{
  "n_layer": 10,
  "activation": "swiglu",
  "norm_place": "pre",
  "parallel_block": false,
  "init_std_o": 0.0358,
  "init_std_up": 0.0412,
  "init_std_down": 0.0412,
  "dataset": "wikipedia_en"
}
MLP neurons of a small language model. Each row is named by its layer, matrix (gate and up: input weights) and neuron, and shows model dimensions 80-175. Each number is 128 + 24 x the weight over its row's rms, rounded and kept within 0 to 255. Numbers have three digits each. A neuron's up and down rows have the sign that makes its largest values positive.
After each neuron's rows, "fires after" lists the tokens most often just before its 100 highest values on Wikipedia text that the model never trained on.

L7.gate688:137139127168119119115151134119113134147164113116108088115126113122105124153151103101105114145107121128094115120119134186108133149096135142125100153166113131135093145118118111136139102149126172104097122137117143119117099147163114159099147174161135140110121138124131132167127100082095117135
L7.up688:156125138146126165068137131155121140131108140143119115113157112076109119104078097122101179168133100087102147136096122127077141070128112134114170146160131170108132133108137161200125106139159143152085120121101148100138138148090136125157098173116152141107105149106139152119115130119081069118
fires after: " ", " a"

L3.gate395:109149149121118119128104158134100116099133153150116155168150156121139126099118148123196104153121129128128119140155147148143164158116125102114104119120124117123117127132112149191125146145129135142094158155113159097153151158162138113138128129131093153112126117127150150147125120195102087100
L3.up395:102135148103119061131121154125095119130105144138165107136136106077150104149138105106124143179137090080153106157150095177155149137155131149126085134108125125078161123091091106135144129158111151125104095118108119103122138157105121124138149090132078136126152129153148110101141103142172126172
fires after: ","

L3.gate561:092147136108120040091102110120147096159144118129164110095115123110079116144076080102101192133184139134122120158111144142139064096106127117110067149124119134143117143127100085106152111174114119105106137162104186173130120094149131130113129126116087155125148120130105095117159108102123124133
L3.up561:140124137163141109134119124106104166118149151128100114112124134145120126138110131133146118146177110122130135074111137129114093080154073176130113109135193172130111160119109102129137129125132102102094102186145077140105104152098122149148138157146089161127139123153117095131169144130088150115
fires after: " with", " had", " l", " to", " has"

L7.gate528:174112116115098149102117106091127147079121114115096100143107147125124111121138095126129142116093139137132116141120119099124122156153134141123141158152146166095156137085078162115103142118171149129151123091118074119137137132158089106120095142136165150122157147115131104144115093106145132142
L7.up528:135101212103098104104111134090128140101096166123124131126174139115158125128102124138100088104115112140158133138138123102129167139156131134121098151150136146109165176138150164152148136079151132172089128085156106122161132154132147158099120126168149130089105099138130106121150162111135122096
fires after: " the", " on", " On", " |", " "

L7.gate416:145128143189206097176128152116148121136128079129166128113102134143117117118119138101157102155094129137109142116140149167134139055122126096149130140129082123141125134109148145127135153129134108099063114083146139121150102119169089123143132179135166119130103130118129141171106128140097135118
L7.up416:113157123119136114158140080128131110121094133129118143135109139167120121101135092162115164143168147079182095106142126104064121160132123137153091082180141108184153152118096098145127132135136144140106127128136155151128122114110138146120138112124145161118154151096100123123124130136127164108
fires after: " ", "3", "13", "1", " ("

L7.gate822:159147161129125132116122107128136128139078139107157157147155096121119093137059129140114136149110161139076125127135144176147130129115111137132145104150135138132096110110134074107122144128113109135063176149099110142106098136145111115115124138108141145138142121146146168129158111084103151109
L7.up822:134149093123094133157093134129127102148142152119105128154111140135106111117134147143127128087109075133147132098089156148130135155124146150096161111085128120168119134131134146158120142151130165121154167158182116161140138098101121129094088171136143131188120092153180140116130102121178143105
fires after: " ", "–", "|", "f", " O", "-"

L6.gate730:136146157150095133103122073132170101158156090152173089154170122123127098107168146133129139153104150096124085102153123082154148146082171161123104120128111116131134154083139136105154099161139093097147101153120130185145140139125132117144114134113091117097148118167138152173149107115146134116
L6.up730:111140158138119140082118122144120152135151138134144139147128117113091090182107198145181157112158138110119149079150131084142093144146107149107127114132107083106132145096100098127150138143116120125093075120137136117120160144123137117147172128160108187132131133158103138153123158162168144122
fires after: ")", "%", "2", "4", " —"

L3.gate446:149114146130135148133095180087097172115141099148129114148134190084129113130144124117118142164180093078133148120153123132157145087155149135096106092095146121117139089140114110101155146092122137159126145141095092116144132161109132158128129097111134089119128124149151116146148153131139111136
L3.up446:099082134150106100124159174117121089116110128111136144185100141063133136160141113127173129158166096124139082125119134088132122069103139159122128116125142167146099149127145128117090152148131141127118121117130153122101139122113152116120132122125123122156178112138102133117097191126140134029
fires after: " on", " On", "On", ":", " |"

L3.gate409:111116143134112147136113148143131129113106104115098124140141134122132101078144095100154143157178102088160118149111081140109142163130124149119139121139123151105105121134111131147120142172111124129093148146129109167120133122102129128139128109096091122090086091096145171088129122176138119088
L3.up409:120164155156119158169176148155131132089104119139128117117140121126103138127104114126160166140115105138130135171133095150129090156124113125168136148096126162131152118142113102120103078112144134156112116130085151132142115104075169146124130134127104142133108149170109155120110124111139122128
fires after: ",", " and", " \"", ".", " but"

L6.gate341:112140125146103128181136114065170138102100166132114105115142135152137113106120135107109091134094119148114145126144116132144154151157114140094147104123126151129112126124168131130126170152144139137161126123145120144138119140125143113120102150122145149119093112160155127126079144172108111142
L6.up341:117098121109120112148106153164144131115106139141141118096162117150112120114101118093149142138136131114148079094143116111139100151102118115108093095123105126080141087155104122149122141088115138097054170145123057129120100130166075119141136137140149130146129164158143144179116116122089134111
fires after: ","

L3.gate535:133149144131108102118185107141130165174108150148166103144103089120155157143103158135101127136123119146118142148171115146077134116116105108111112107115128128147161122110157101082125108108122106142120137098133136087106123122099139130076108165082067126163133130147165158113096093159150115070
L3.up535:123103161140130133156131143146193141091165147113102148117147123141152137080085072147153094136113151132128121146104106131123112101133134109165121151119139114130100076101165131172170140125103114150123130125151089143133133148126101129103104101106118130135100187144141117148089125062134138162
fires after: "20", "19"

L7.gate710:123140121106109125185093144143136127118094168130136134119123110165105110103128092139119111160126112101107118106184100093129140169111094193135093154133095179155136168104179135118098143083116149128084090116135113131133139082113112132113133113150095167124150163119116108130152126094129119102
L7.up710:139173173124106148078140143107146164098129139132139152132150134140149122125099105121094133086131111107139080094125143114123086143116117112126115143092145085114082131142175139121073177153116125119160119084108108084108118114154111160096109172158105130096121075144122157159129081073132152116
fires after: ",", ".", "yr"

L7.gate362:115111123151088142101126110080118126118129126139149094127198135144146195142121125090125130159139142135151134111192169122098125113109107149123146112146127124126157106115136134153133155154131143102097140153134142087129200113132114148113144107087163130107141114110161118157117104125128123107
L7.up362:119104123145098132094100133106137126140100103134125125157147112103115177127125125133134123145164122130147085131144121116111136136116107162094085091102135103133115087113136164160120166151153102116107108170136124158135148102101134141108136111120153145105149154159150111154158138148099151131
fires after: " on", " August", " January", " March", " June", " On"

L3.gate612:141119167115120105137108146090132115094159135119115077097137116121111148131103120163169123141118146149151143138144147099157157152137104142123120126167125126139149104129120121119152134128132105187126110093148117167143114097132122098156130152128112121125148165118150065107135132095114101102
L3.up612:121126117112139114196116125132091147164111108113119131121130103125101172154104123135150135125159130143111088142118167146102115122128152185117097156121139126096142129072155133147083107126120080154119122137094095138147135134119129112101145187159152116131143096097158150117140173136174105124
fires after: "20", "19", "-", " R"

L6.gate539:101105096130118110095155115124105141106153079137126120118122131140125129118135154119139124143117131068092093128149151115125177113113155170126182103132110151096141167058186082114121122139109133193109178125134145099150162148153157109141105122164087142165145096131139119124108124065086137114
L6.up539:128121111113105124108119137104118140135111151137150101066120152140185153118142144132189157117129132103112176118100124151111121101122131138182118106090146129138095094106154130176145131132137127139148175140140135124146108141147136125128169175172122130172114132082120138094074117112123149092
fires after: " |", "11", " ", "-"

L6.gate552:143176153150103126102121130125126154147077098128088123110110130100114166148160183100110151112138125077118111125116103096124139136178122133129137108162111117116118114113148124123142182141085117105153147130140117063080116146113128128137124137131177127105136083137146108109158087111144182135
L6.up552:112087150109116113091136149134149107131153101136133118146160079125150080153108080131142136127133123111130136150131118093091031158133117116120153139096103153150120122146106155115130121082100102118139165147121145138185118148114110141083113123164139148142123097129095121117144102133136139103
fires after: " ", " |"

L3.gate235:120143128172122175137074152088155135122152150136146146131109154092124112100106127131097114108112102098142125115158097129161127120189136127136134181122136082171130153092166134143135155120113121134120149141123120177134158116156157174127091148124132112134151155151108109133156170101105119076
L3.up235:152127113132130110130086104123123109145150110090090132171106157121145122119114131150119117144137117088177122099093128138111164119163111116163104139146187153079085127101129126100140125098117136131171126164113129132141119132121135099113146156146126133133120109079080128134143129169128163111
fires after: " J", ":", " —", " +", "J", " -"

L6.gate423:118142117143137120106104174180157126138097110132120115107156143096129144119141106104151138165107125093120158151112135148082140139105090086115127143136100136136122143134151155096158162106133152076125110116108149140153130121139126075112121122084105125130138126161144150136122140133040149117
L6.up423:110126130093161088129164119130124113088111113107091117082159154131140154147097156164129149109125126109124165114097113126129145134112096137116160135156107127174151106117132150131142138142122095133145162091021143107106121122158087128158155131178112150117135106154122151128126155121116081117
fires after: ".", " (", ".\n\n", ";"

L3.gate616:169122130163124136145092123135121109164079120094129105124100159137153145125107091125138097154120119113136169119133150086085113142166088128094118103101101127150120173084131083128107134137157150080156107105140110168131123105122111149126164157088118126094091146095171113126081152098147131114
L3.up616:131148144129094104126154155153127113106123127167122156119141171132117119116144121147122129148105136119146130167099138110114127152157108094154130099151107140132144130126121126122147138140101124113183179069137126142145137109108107105108120132150132090099118120177154155072140064171142150105
fires after: ".", ",", " where", " which", ".\n\n"

L7.gate777:159110158105140139163095140144143144122155135120143077122164128110175104143120137128091116133117176100128152146146141159158112109095132149092161117128158167157112162146113091124120141131132143130135113123122128131083093131114144128135093128105140174139128162156140166125116150072119115135
L7.up777:106146148123114141084151152129133137103136131110124152161126168095132117142112116127153121095150192137088100156128083101125113129122139123181149123141144155112153176112143150118125169108145146109147094088110085139162119116143115176160127114117114137141173107126094105137102125112166133094
fires after: " |", "–", " "

L6.gate534:169139156108157111127088060133121139124120107145115113074155123133105099128158133108118134115169112109113140106128135122156120097141137078101102142176147159133125108170113106121137146087112149147110140148116110104100144136155162125118120110123173137109153112141135145175130080134093163121
L6.up534:181148130115162135111124140149157110133168104148176167117148089148127137105102108122138083127124101146164121140101121163104154107125133116152111158115111135147141107101077127165126094099142083136085133189138091112141100172119143137146099117155147095121113130113154138146157123144150121187
fires after: " ", " $", ".", " was"

L7.gate669:148099184141101142141125133103134154106091082131106122099139119092110162156152133119146177113076142113120149126126137119155155148115101132107123149131165083124134147125112143119113110174108133112122164109126100133127129132153087118118126191146091122129161162147125121124117118094105151092
L7.up669:156111170104110144141103157118109159094136123131148156147128136109125203126091133117100177108120144138098138106170134154160111144164112147143142125143143162132119108161109135142110127089112121105052161124105104155144123070129161131109122127155145118123163181127146110124086149124137127115
fires after: " ", " ("

L6.gate46:142118148128125116109131106113141140126120098113147096151117099141138116111163122149153132126107130108142050174159134137093134152114154109093157136162153134154126113112116069173121195117107154155114134093132111120106158155110153146126117139148127118151131119121151125078089117133113107147
L6.up46:143116116095092141148165127081038118157119181150096131121166135140124103078135120124126123107137143125156144117111100162118152140157149135115132170143125128140133090144134142115111128146120146161099114121149113144130109117111141116125105165141106132096126126115148145135138167149115141178
fires after: " ", ":", " |", " from", " No", " at"

L3.gate778:122105183124130165087142126127154097110138137141138108134133144124096100082116113101112155115175138117110094146080101152111115137176144093121116204085164155182159144105145138102139136130109184123160126102124124126111120102138125132118106114157111114112207088155140141118105121075127101129
L3.up778:108130117139110139137108132141079109127146129101097128129123156133129126166136154144105132133143119085108125074119144155181098145120168107141133141141124153125120154086130096091140141103116091135137132109145132147122106097140128140138134137095141134082141105149105122146129162186125121120
fires after: " ", " |", " K", " Kol"

L6.gate105:124124144126156140130137134119167110082113115143118119100143139111170125135190153139116177117177160119116144127136150133156134111057112130138102155104138089091136177133137165126141096150071146131114130113131142108099125135100103132105124151108135125106128148131087116128141134121125111135
L6.up105:156131144119144114164139142129141089164125104088086143132162092128093079123111139165133129113147106078125124146146175149090091125144085131122118084137090153127126118128118106152064117132094093139080112116128141094073111123127140106158113113143101110113117130088163120116100110111111117102
fires after: "1", "2", "3", "4", "7"

L3.gate260:114101140112107083102146138082107128094136103131134132141092144139137140123064151122060108122123162133171094092099100137155142152133162136117184132154162143162117109138113146134126132088093141094110179174127187121128138125094116115112153184112124125138124134127135135122099138084118143097
L3.up260:165137158085107093179176143173151102103126150141123151154191115120131120095100111119136155118141122132164099120172127108069106133138138117125135161155200145098111110118123106146100133158120150113124169113065088110138072157116130114113103132122130127094123108107137173112103144114138097121
fires after: "19", " the", "20", "'s", ".", "18"

L7.gate188:110077168121148165118111138174155090125114155162160132135103170122146105082149143099127127153081158126107148138155137163133129163116126118169154147146133131112084135128145126128154087189112105115105148145127145164169137158183150138126137086150115155101132138144112169127113129098154148202
L7.up188:123129136119136163116101092160133137125112069118131138130127152133165082138147116118123111169132117143139148148097097157154115118113158116125113169144133119133140107143151104167158132091123130192127152155150097131134113087131155117124126126113126098111141138161144143119127137147147115085
fires after: " |", " was", " Total", " ", "\n", " UTC"